From a checkpoint of a small transformer trained on Wikipedia: MLP 2048 quick GELU, 53M parameters.
MLP neurons of a small language model. Each row is named by its layer, matrix (up: input weights) and neuron, and shows model dimensions 0-169. Each number is 128 + 24 x the weight over its row's rms, rounded and kept within 0 to 255. Numbers have three digits each.
A block is one neuron, or neurons of one layer that tend to fire together. Before each block is what it responds to, as a language model described it from the Wikipedia text at the highest values.

Responds to: Speech and reporting verbs or their endings right after a named subject, often before "that", e.g. noting, suggested, stated, announced, reported; occasional table cells.
L9.up20:116131132158152172121117103093110114160151175140138133132108158130136120138092154135166119132113120115135160151120114138097127133147134162139167087114140142106100075134118095090113156132159082170140073170123096131118049135097164157066150142149130111111164168154133133104104094184088144148107146089138134069126140110147088138139149140107113091118090092130116142123131131112110150142110129103104127120079166054125114133157127098131116177120137154097100127113133121097130164131137115124161095128109155084182119131
L9.up1257:156093135147099130116090106118094109071096146131161126139113109144118164085111133122127108135109141100087133138121131145146134153136139106148154142114123121127114108102134123141152163101100152133113114152096141167152065170166139109106139115109158127120139131115115146125191139133147132113111093147117135137117096145149124117189136094100112155144137115166137144109161123143147148100154157133111151131111086105166076141114094113163161121129114147099120150143139145122153137103082118195112126162096145089151113111
L9.up1410:167102118155135110120128131129067098114118132125106120176158130151134103138154106170150101140106109154110134157123124158181135139109143153098110085115175115119157100132084144117134149109110137131117155155109113144136105122135136159114075143148104115121112111157131097120140119144139157105134121149116114121138098087079130174136134185149138129086096153107124136170151106114150144095150117117108111126113163103116158092077102107166135127097121095106085151168126123134124156117093116135173172139091137149123106132
L9.up1653:127162131101119150126071121127113151126106161151124149159104130099109143086163148146119141169134155104122108195138146143102169134138118102121125167096097171125118055124082092131113118168160148126147094157146143163145121143133123137099099133112116136139129185141143144129130090113129136128140107160139151114139120093140089160134127119117103133125116135109124152134156170133127179110167129069072146149125161129130128158135130147114131143099100119159108126172101124107142130157165113140135121090097113097126111141

Responds to: Prepositions, "such as", colons and table pipes that directly precede a named entity, such as with Brazilian, against the Netherlands, by Star Cinema.
L9.up75:166122095123141135131080153099144100133203137136157122121159177115069142129135117133157161104132092120138142175138117150176107118148092151156106136170084105149117123131174204158151128108125097138117101124146121148134116151123137130126117110159151123142130160054155134159126126137122110108140132114135119119142158094111096116121117129123103159127104151104109118124137078113112093126135152111173142160098125158148142129127132149088087152171131126118158118120111144138127146157121127096147140146115119086137147113
L9.up514:119127116112141126147093102109112126076134141135132115143117159091092157108073114114159104125136075153105128156129111114151146174118093190150115087118147170122113120144085100125108135123156087130128139123083147133143118164131138110143151147186130137138086094116107105123111134125053128135100145109099103141154102120145098090147105103138138129105128136124158159104119143122131144097175131128139122125148102109129098134100168114107113140126123112093095151123095154151114112161094108105124137066127141094179123165
L9.up608:149152136148165120143150123105094097106127141144102141082114102124108135129126135116132140126099165126144209148167143125110112123118095114177105117164125134102138135125102122183138127172091129123166126152087082137107143142119129116088180134150127153107094091129142101160114115142161109151145120102112074137144108139132112156132155142150133169149120121129092139115124111131099145140157161162136133106143115114114132145114148122136121109142159126100117133177157128131074156167123094136143132136114123113138141146
L9.up706:137135147136174159142138126140097098114121137117139120091146131127112102160131130106110077108133131110165127153131102161129136153118101132116092115158118131119131092105115150118180154158147079117136147105142068161108159139167131148112138112119141165160120119134105145154120149112135126087141082131127113149133103120134178112148136084096101083154142130125125127111127145095116154096163140127164149143081102111122128153119164146128106114121101150105134154148141158097101122145096130132132111162120130100120122147

Responds to: Prepositions and function words right after a signing or transfer in sports biographies, such as joined Brentford on, re-signed with, contract that; also of in titles like Commander of, Attorney General of.
L5.up108:152153150124136148157157137135110155111152138157103096126122138127147121160105135127131097145138121113121146088131079143117161161147129114087129125126114138098156147083077136114114132151098100121104122149167096112125166114109113171101110143100143149119115127119152117153146132120117162104099129112127109129118121116150129144109154108127183127141131101118106092134121128120137167113118162109120110137136138108148140129153101096160113199111115136136093127135136182129109165129115118100123083195138118097154120125
L5.up522:118143188130145126130171141104129164099128146102136144109124087153133135107106124130103136118125094088139148134156144116093121126143116154120143129148176151127143113089116145165101124170108129141108110107136166120124135148074124146151149132172125114156136096153135128130176117151117090144115127139089123136168180139124109103148124134119117105109119157144152185140086123111102117162118136139165151174140083149155177145165132051131167137101135122120112134141107102138112165117082087159101126092131109082121168125
L5.up667:151143080110125166141119123098112114174092118104145144153108094145106171112145176132111130084114144134126138129119110101130147133127091102110076135107155122134165143120158166162094149136119101087140125123123125128134121130116144111141143157127187146120109165112128136109111149155198135103119093131113136113102138104128162093103116102102096097097158133101144099103115137126132151161090137115141111131162141097144150142128109100102169147166132165074118126131106114145129168109119099159122160122166141122164122136
L5.up906:117154086112102118147111109120152113087167123105119135120107123114127133096114142147115116103116159135178092123179089136089138129166145120139111137172107143121105118133175097114137120151162086141136099141135135126107120109157119153150153129099157114098095159151113151098127155146072113149127137130121095138152109165194102109150104114095098144175136126104113086142139114136131088152131127145092113162064134162103154148103119155158146147113070140147165173149160139141112127097149090129078152136140119099133154110
L5.up1288:196114135128168130134150121142084108171120085132135100126136136115122128160158109101141138208096155122121130098118140159122127130122123105087114157120134105148184133097132154142155133094149131176121139115125157071159121122103122135122111117133166131116132156148088165112172126155125108112126164119093129129161076122105115128117115150124114120096094137109094113143104096133105118120146135157179098139120161160136113118145134122131164132113117101112119118160127141120145143153131106115133151105086128187121123090
L5.up1310:157084205131114157132122141145132152132120132090110114132160107133142127085161099117116150112150160112148124116104105182135125121128080150118115132160075126184161116134117117150078128097097117161133125125103107104163108089085108136123116099098110095130118093155147120182121151131143133104118169142120111129134124134108117177146136136087134081104093135118137121156103112119139176157144165120145117158143128111103159092138080095114137141107142078139107163145113136147121137101127158124116135115136122075142105151
L5.up1798:181116113139119099062107138164144111140152146160117128168149106156085138154141137173142131117149132099130141119114149141084133116122114109133109137155097134152146084124127176107097128115121163105149113091172137114123102119128149125163141173134137099134108101129095163166142163143122138141108097120112164137120137128101117149126087104128102120138092153132146107127106156098087145094109089070125111111115142163122132114110139162144161133168158123105135090106078165166128162130096121156133134169146126116120139163
L5.up2030:118132130101133141180154120100097160139215119142105118142133150133137129098144129172104159102135132119101093119133110138120124155135111081138133145149134135168145107117155124129088092141122087154167166087117042139106117141157189131121112120120112142122084107112136112109142095113124135142129107133126151125132156122149133144129129138094149170070107115143105120159128138104126126152114136125136199150132143148126153133112154075113188119101104168137125101151124157144120145134111136118114138113113113120106106147

Responds to: Predictable words completing fixed template phrases in Wikipedia tables, infoboxes and census or sports prose: housing units, Republican hold, More images.
L2.up559:123149118094182108143142138098121115192130118147099106127117139154148139128115144089121159097110131145171113140118108103138096116172124104149105102131155185132126121095116137193127150126145090125138134142113143112116120131126124123132155127108098137147154151098141087111148129133121117131129102124131086100110115135177094126125135154123119096136136155127126124174149151190129166091135151092150144120098082137114166148097109134179124134141073147121147116123157161080117109115130143152109141124132114159172144160
L2.up1604:158128149132167074158094100133109120170120132108137124108121126123110152161124132101133143103129125108119192101174142156083151119142146129131104122097123145140116116078120150147124091129132115125152100171156120094110092112113132138102150145111133141132145133088159070151124105144157128168053120129146103108096118155126125104136132170107108095167116153092133110125149113132119115101133164157107104130100104138120098167115152125137127139172125103103140117105162165122108123134097093121145110133170127116171144147

Responds to: Generic tokens inside sports career, club-season and competition text, such as the, digits and score dashes, as in "debut in the same month", "2-1", "spent 3 seasons".
L9.up1010:160136117110128103144153112107097118143082160122130093115092102168129190127158166129134141081142093113118142129168147138127156146103131125138083158121110139103154128137112140158110171134135121113131132130129133145127101105107146115129153139114148160079131159113116131173168129128155158121117125097128126120115128126095117068101129119136084105081111128137141083142097126137150131116070131123142149110119138108126150105183122134124153160163138175137137118112173150118153159123070103132143154153130118103123108179
L9.up1157:169112152111138119103122119120085189152124160121131130112109118168110141117136152109132139161112141147140147142120117160108125143106113151124122147146152131117113153133114108119126163172122153111128160100164114133085092101121108127141109157117110136134089116133064156153163105106116186132096176134073106124162110098142132135128099149105161140108155129075104093148125124124099159142096076128116154152123159126131109121156138085136180156095109159129098131134151148128143104130164119143118135130099112106119115113
L9.up1703:142076138087185106134140179131115121163120168158189108098103140109106144110125139144110117134126119167109114144151116146143117117112169102146125124159154134096153106103161141123120124152139122111113107157103127115137089130147118174151125102112179145157121109142132140121112112088130134176136124150045145138114120113064165109137150103160139112108145136123140152134128176135112091132103134180113123107103124076126122140127121122125145139107124127112149126089132140106184135106104181062132122124171120138140126145
L9.up1839:141134118158141181174128150124090101137116098127139138111101102137170178145132085139129130084146135140143121139125083165119130096135161092091092137110123088094162105141146159182166174154128131123152131126168099138123102075141147125179154136122154134125109102127157149126107109117161151121104101114122107127121125132099131095125094154109085122095158115094144116141079152126124109133104154148105166091151118111127103116106133157137172154164119117133169089129125147088147139165130137149107150089091095140140138131

Responds to: Fires on the main verb of a clause, often its last piece or inflection ending (-ed, -s, -ing), right after the subject in narrative text: jump-ed, wake-s, eschew-ed.
L9.up1070:092132158115089183120154128104094137094117183165134158155120132093140098115132146140137117139150141138117158158161181164116103145115163159156123141118157145153085081104076124164135119107114152171115132110105080138131123174137125135132122136144112091117133119146144070114105096140139141133085114130145107098083134166139084136130102144128134105130131109123153121137153065129148124135121109113086098100136115132118144088166134112110122125100119146073128100140125097111151125119107110121148153135107135112134129116
L9.up1426:139117127121134157146157155094125157093119116157128139131139096111081104090136098118106129099155149128097175127147114177155138162117149123166109155140142135151112116160094119153144112120092145152075111137081150126112123103147151112149094116123158118100129113110108099135093148113104126159102097108094080126112126160142114124139113109150130141142167109077164086136154104134127139137138135135150148154104154138127127096103116100088139071064103116130096101105137102118151148141101105123148134124139122131120165106
L9.up1974:133130169157164180106112118145125139122139141159130164126120099111120113144133149124169114130127107129108169122098169128136147128136183124111129119129118132143090122086099117150111136115116129144116091149101155106155081135116172156126083131120148121139126122157131090097127084134110116167111093091142071107116130168134092138133122144139092118136145104124142149146156132128123116146129148130113125100118125106157136084166134123137162109128121156088085111113110125133135118115114122163156130123088150107153125127
L9.up2044:127105196127142187142137147126116149165109142176136125142131113126106128075153155131125112141149127121109145127123134178138123142121151146115142119135142129159088097142092128124123104122120090151128146132123158112114093113145170132113112144120140136103125117112115128147094104146125109143118106124123067100100146165157113096125132143160129164157159108068141135123146078114114157117117131140085142135119122129147095080140093133123172112089137136085103114110132126124119134106111123146164151112092136123158121118

Responds to: Inflectional suffixes that complete a main verb after its subject in narrative prose, such as reach-es, rule-d, travel-led, with occasional directional prepositions like to, into.
L5.up51:111177115123162109133114170134171125153168120115147100079141125118111115134131114072094141138136125087112121096148153118133121121132154122160132168154104122122166157154156073117159149150106101114122130148127155111142121117108097115103121120156107160147090087140186096102130149139167148140118118165131134116149145110080152179106098148100155116133105135141128128100151125120115121141172136156109110124090124145121146137114168145135111113136130158117148169121174116144144122137164135124128158149146113146101147131
L5.up89:135139097127106139128114126114148109155142109114135145132143098136115145120122155127115133134127141109109111149145136121104126114166097113081139105111159116101085131094170145146114125103152119164092115118114126113165115138137122142137161155144184086122126131124145087174125050155121135148133109094099151126173130168137145155132140132166135105125102180128117102151093112147163150122126127160101093087159160133097145140105115120112120149092108110123105166130164108108081150071136154123102146113128131082162158122
L5.up100:144124146163106129121116130143141124120088151119122111110101082114149146085141131134143114151129144142144139138129164147133125166132162097102144123168155126125118170124143064134144069117168122152101118162121124108173106135134116120131089094138154137141128161127119128140148140149122115118109118158105119142105179126102110131150132168103135129123143128113124151140120111124138126126089169133082146080133145115118174122183151142104129104102123151141138155144119078091155106133103130106173109134113135109165162115
L5.up697:125130127176097107103121133129122158129120140131091115117127113117121158147103153106107124162090131150129117142132145133103179152118129093109111138138139113132162138107151110099150127132086185110098076132119119122153094147139120184161073094151160146144141127161120105124146081183131097183075116131120082151109156122157118120133094148103138125139166118095156117159151122119186141132156128114151161103099176089113147118145115142125103149084139123114139126134114149129136109161101093172151110142105130132128149154
L5.up1300:137161094145109154150107149135143108173135139132164146079101110098098121141119139111089132183163140129130183137120145084122122159135113108128141141159141071151139122107123125126142159119094122146110086113113089166158152122127144119139148149105124177092076102132123128129086151149164115158116085127106085087156153150103117127186128152190127155113142154115150115161107096114091118130149121152093110126150146131156107090141144121110112111153159149116125101130135104092112118129149117151173110157089118076145143098
L5.up1402:133152103177098112140109091110096149122169116136058125113115147123100120140150159144156134119104140152080079149160154186148157103135109090075121134150147114119134150108142091139127137148143124134119130141111149125186083135138098148117092106116196132128088167156099092171095099132117096114107137106157103151105158119133076115105120145176098149156167089179092156155126109098136168139144142162132160104105151067151093145190178134162123158098128169115118139146093160138142094123100134137108134108074156123150137140
L5.up1716:103127153161112147107134117143122158174121118116099129111108113107140124113142162107141107163132157158132101147086117122121124155138129134124132123128118125157182150116117125169142118095134133100096108120169132132134117139121149112121091145116135138129160149153175139127135145177144109104144131157127158165088142153140146127129136175131122148128142174149149130106098147143101158100143132124123142186102126148132195116148167087175142134097124129107134092135137129113085087142112188115092153105079169122140151144
L5.up1813:156184084149124137102082117057121141127132098133158133100143142088125152149136162152137144148137097117078112155091125142120138167091100122119136169142108121134142145115181114162152104138154166125112114137109116148170133117103087075166140089108128155106138081139116140162148118168152138129111105144136137142128140110078120139129075150129172116164146127171144138109162081134079074136143125119153117144143118135141139143131139086117154102121167173093145165148124136115134099146142143110121150134124097136141114143

Responds to: Word pieces right after a short opening fragment, often a lone "a" or single letter: a-isle, a-ft, G-á-spár, c-rum-bled, p-se-udonym; sometimes a whole word after a/one/an.
L5.up109:160130078128112098140168138122121140081161109145155120134147117129122140130126170135067102093122116157150116171119141135142140122099136139098118168110122127091116139125117109126128158116145106156157118127145103159130188151123169116089148173120100120114177155108155115119116110114099118170135173087118123123119111117121127134106128153141170163140099124087145074125143129166117111143117091135189090112101123142116114107146094127123087122147135143165158119117119123117100147131147130145130105141142128118116148132
L5.up497:153147162143109152086098127122155168104147157147106117089109087099153119130138137109126136105111125164118084127145164092107134138110101078165112100133126096075131142094134119090133167127138097138145119129149136136114140145155106164112157110138128120132138158116146125109117119138102103151094159125115166155123153145163079122086100147137204132132062118113110086133152120109137112081127108126118159104097145108155116101119123129128125201167115132113135106155097147117152138111108129139160099123156129101135115166
L5.up563:129173120159127122152134105118111113183177113127146105098128114166143114129135155113136137134117135122125177129092160127122133138091160135109104124125117137107088109152153103142118120083090134122165151131171112147146147151083108127138144085118125116126143086165118147123091086079078138201158127131143139122096186128138117110116122114138120156116117139103146127149110104138124131110161112136113145145122118161133107161140132151148111165116101148122128165113140129123109146087124119111131128153120177113103130133
L5.up900:135134174138111087106151099112135129108135139118144126144142154130114138094088142108133105107073159138126160118111152098148124123119138193131106141142103145131130165138092128149132112104127132132126160102133100126117137114143168148164113124137104092132114122092112108122145106135128155116143133115139139150123089162164118089097114130123131108115132153169144121131120109106143137159132158103104139179072122128105097127140096151128137137138124164150151127104097127127126131140106139117146163127144092131145119131
L5.up1176:110113180118098095130160091115158124111154158163137129097147146131133148119162145090082103085110146120146145098088118105113113080120126097149130092113142113133157113135106138105109133139121146139157120126152086137150159115135166161118124130145099107108120147107154125137129113113142142158137104126103129075119128158148101189113134142146101135169162109089184099125137108095117103155126156119105095118127157125134120153146093153128154123113146148156158118133154139137076140124122126135103075167127156123162076128
L5.up1259:169126146122128103135111124146121153135160115115137168107116094111151140173146136136078099121122110127148125110115163137118149131112148141085121144157139141141139145126144141115145151094115150095183106122149141138076136161163138163116140083119144139081137124088143154083140119114125160146103122135145089155077155131127136104121100155097138085097104141126148103118124156085124168121126083111121152105097158067151099118105126085100119141126164129084140125116125165128159090125132143104127113148112163098148146115
L5.up1543:133082094090106113121168102133139145122137118141167144105059161145152149098130137128103104084096121141096109152139133110167156114119100110122140192165117084048133106140134142120113161112114140126135113150135143119154141137118143123090160155174125077127127121093107159138117140110109116087127109132145141132137098111129151123147128126117113132180123135119145115091130131110123129126138157071147112152165109111111134118099135120142128149143117131139146117094098147156110116107155134101155120130164125153112133161
L5.up1781:141154102125112125141097117148112124078125125103116104135146138106124101107187112117107123166168107111126143115170131116116112079055087137146137129161115128080162101140142144094136120117116161127139141118116108134156163137102162150115133099120193117116158139109145133112099106147142120148117089118128082118105103156113114104102156138081130112121117158115103116156139134118135136155142113065120173099121122097189107142106106091095125130133095110142133110121126149161156154127123174139110139137134155116137160122

Responds to: Prepositions right after past participles, mainly agent "by" naming the owner or producer, as in owned by, produced by; also merged into, split off from.
L5.up417:109088161105119091125081078119146159162131220136131142147145128171141124137101131125129109136137131079137131104047128126110173151141155123160138137105134190118165108099089149160123100143100138146116133090139172108099139145110168132124118154096138109128155095111141129085091133111144135085113127114136139161079125133120105123111116130152181115144150118120101139146133144123142147111130114148161126097108098157128140106146123077120130128106081125150109114152128153137084119134127146090158124093137151111143148078
L5.up632:123148125117132133181160163096166122120120129112152152130113104126104119163149115124147192120137125096126135125152120136138119156124119137127109174121083128147089117124142127105130111125123118128130105145124124151141127144105165071093110151142133134101118176149147150118107137094122137125100115120145154149113152080109139074092119099100165142119108148172117085109143085132142164123165151129148145131169137120152144161122097084120124139159119130105129135154132123153141124151111140118124080141095076114121139124
L5.up684:124135133092109110100141104121153122150144110154147143128136114102117120189143180064125146131131176127174104099199108107083114130078173138148112160104122137118143089104148121137111151123129118107113128102177161145095134155124135127121126136098082151139135115168156111142112133123114138095168117124111142086106149143083105154111093152170143101098157116123084140128174154147129120155167173101128134126099091154112150097177155117094126126122118136105155131158151087131155128154120092161135157125153110140142154110
L5.up1423:121092104161151153119126142119137119078141107082176138096157138079090095179137141153158151141147140110125126130164142146153166152157117133135119171167138092106164128117127145103158134171106120163118149130138120163126168127138147151133137142104142114101101105150139167163132165084136144128135147149187127134111132102135088144120075132147143139094138125122129165128150126102128140110140119175099109065107135134118151141108137138143163130120101094121154132138154161111116153111104120068098092131122050091141122120
L5.up1547:134115086154121120082140147121135127128140151133118149179164131123146116137138111099145154144134153148138090153175091108088113101104118108132123153112066090141144111098133163124163137179091117101109149144130107144134137144133117128128115091089135128132137154142099105141141143109103099063155106122164157136120138139143131112125148151165131144118137138127115098111115133122124128141135083107116163148132093119106148146131153174120083126131120115123109065142112115083133112116131116185116150145171103100155125145
L5.up1681:102139158098118072086094116104131133167131169143127110199146133142115164076157119067124132083110107169136126113133129096071135146098127158115126144091139128086156084096140178115177133116146126129084147133169165144114114150156115109088128125128128126125119094129155147122146120126134147195162106082151139117146161126111157141112114152090112137120109174126161140151103114105122112123148088133157156165102119080141129123103089127122121127102173127113142110130125149109135139153118149106127159071126132188188167121
L5.up1859:120123142135109134127095149182107117151159165161156127127123152130117147145136121063130194097100105138135128125136112175083160125123141164103120183092087117139157141090122174113149135111126138121098152111162140160096111172148116144140140113098176153158105168093152163132161106107154129134158133141138157138086125090159155155128094139130113149137153127103142148163133145143141110149116140125085137119129100149170158130142101147132096125085073061066115143114144134107106125163121105127082113126136174133174140119
L5.up1956:108122112090132108144140123111130091094144109124134151132158110122154091102145139129168171136143096136076083145200112160095146160119153137140084148172130120106133122127091098139147122142127084166129131121150172129152131125116137096140110153143142149135139184123141102105081117147159117090138109103117123131118178106123085120109094134126098148167162125130132089097159081166147146129092117142120109116132162126096143099119128119156131102120097099123155132130140105080130128089138120118097140117121096123108096119

Responds to: Tense or agreement endings (-ed, -s, -d) finishing the main verb right after its subject, e.g. commented, ruled, brings, reported.
L5.up3:150144114125102114094097115112131146104146128151108134110160146154154150141139130151139126147141151102136131110167168140135132116094166110093101182149147110135130141132147122146131130075129120125129151145153131087133102141120130169142086134119120143174129188137118130127113118137125064120139124162157111109131104124129084121086146153133145116162126137088098128123131132178116130116101125110112131091116135115149131164164115101085145088161114156153108100122128123134145124141107148153119164112103090140134164135
L5.up106:129129161166119129109115093128122169139131109136114126148097126116164168094100153094132149140174179124127165122152103117164158110138146103073135117119150147126085073124154130145125110132137093135118096119140155114148111116163105123140131172096125095110112107147122081134104137143158107104112094146113137141152139099099138130109134149138117089088077116153163162139111097139110146108110139143078163086106172122164127144166149126129143120102102144104178149124103125144143116137110176145143088143130100119149099101
L5.up418:187117103168102116140115113101106164133103144101097114148120132164141131147136152134127128132118121169114085144093165126125151158127149094079090122134144138158095169131133116127102137100133126110092083174092134170129084107137115140149080153106148164134119157123127091140093113155150087108120109115091080144106128140133099121101111130120142172152163107140144142135147167108144159148100118118143177112138186135134111146169185124178122102126150123068155159143081099123112117173111104142150121141085140082142167127
L5.up760:145109132152148146158083119152114134114126130124123105102116111127133132141115133165138168128135155138146143127093166121126108173114116113127076158129169130161117121177147069098143152126109138161159138145124122138135141132137176128117116140119157147172125123144104151160167123154124080129153085156078085149119167080128099113093111126129168159115147104134151119137174173157152117131113135101112154156128148092171111104157132117113140094162137139110098124161097135098104113182110077142164150117143119088103175152
L5.up964:146103140159099184135118103162101134127156162158096106177096093144105159144129155101171107155124107130118143117159138132151151147142139115088089126112131127155109144083158112141127149083123102116108139144124183157160084129121144132143065147139173127126151175162104078128120120132121097141119117093117083138079157101132093134143107156137131144170110110134122146151123152134156120144095143114131129105113170098140093110155146104132139116090170152090110125105088134127140105135098107153133131125087135122128148107
L5.up1304:161121137129145120153127128164078102115098121170140134167116142136149102140167140138125105139127116139116065142177144105150123115045142120111088176123167102139080173123143108136114121133138120149108174113162122186134086118123162144131104157115086167142129160182116148164162097163133130145168135146127131113113127137141114164111113119135129150112156128145162133127116110123124155079096133099144169140130127146127087109163154128102165101162138114129105115103127117136130107112118117150117126097166126098142179145
L5.up1430:140122100194116146147114093141088128112127159143124108108095112145128163150148168109151122081124116139116122145125128116146143139109070099090115129123104145142106169103122087135155112098199147115114165165111133196124108098107142155166119130141154118129134153173127105092125139138158087150125129151075131157141122174099073109119144127128122137116145094166124144144123144125121159153116150140106121139168133119123110109119154121167107131117143136078123124137102124111087133144118137117110131160126163097142138152
L5.up1727:088112118127147122177158120140134152109148105103158136102122119124154102097053116151108138077154126137107138165154125130125144118102086101140134127156149148158138109146113118116123101103124189110123101153129115123119101152137099144153161093128129106093109190126154116121105108170136160116089111134125128134071177123147139132107114124125123114166116163169125154085164103109169127156151139174102151142131182151134125105151145097137104144087124106126139159147143137112093135150113115153157129135103125143128106152

Responds to: Main verbs directly after the sentence subject, often a bare stem before an inflection, e.g. explain(s), described, married, sold.
L2.up689:142118122151134124107109114121102135119092170149105114145125112120126099134164165150160119159166130107123135132139130129155129160115151109104110146115137166163097110146161175127128162104168132129121123149139152145111089151135145123142057136132130104099140118181108099142117112144110110136128119108085106179105110118120158142146143130122142133124126118162133132127112120184131113177103162115146103123166129147168138159170170139136129070090137113132098151149118135145098122124129127162123120153151169132113134125
L2.up1562:165135108132120141106158137147109123088107143109098144128099124119146088134124193157102105111140120121163127133110151137173136152107161104097077132141125139139073135127125160129135134122156148123109097130107144149140121123132128119159064131143114143110109099181116117178143144125125131097157090130081113135081102113142166135117149114123142151143131121190094086105134130166134137163087148107131093103141135156184163092154160125135133104102144135114103137144076137140096096119089116148140143136164137105097152091

Responds to: Verb stems, often split before an inflectional suffix, in ordinary prose, e.g. require, indicate(d), protect, eliminat(e), reveal(s), relocat(ed).
L2.up695:138152130134112136150116138090124129096103120145082114167109141143064130128141124117153143128114147124127149099135125120121120123130112116113181133106133138152140076180136126112105113112091130144130135125137120143115154168156148123138090149134129148118111152180139098144094108094118113168103145095093127178102121129075121091136119131150123162144152143062116138108132174105136123179134141136147128147115149136123098127128113143115157124145164136098122125131120128161113123141129134172123135163138150142170095101
L2.up900:156108117125110135091157113144111127111104157124099094130137106154090114126117141124130143135162150167119108165111148121133113150100174107071122120144126135147146140149135135151148143098115141159130089161096145111105141127120135123097097156136161150111136118139092112154094129110138144108116098122130135140097123137152118141149121110147133146124123112120111128139141125119134117189123099103116158143140107175158095116113134112130125125126190125147091098126055109140122107160086186136120119085124140108139148106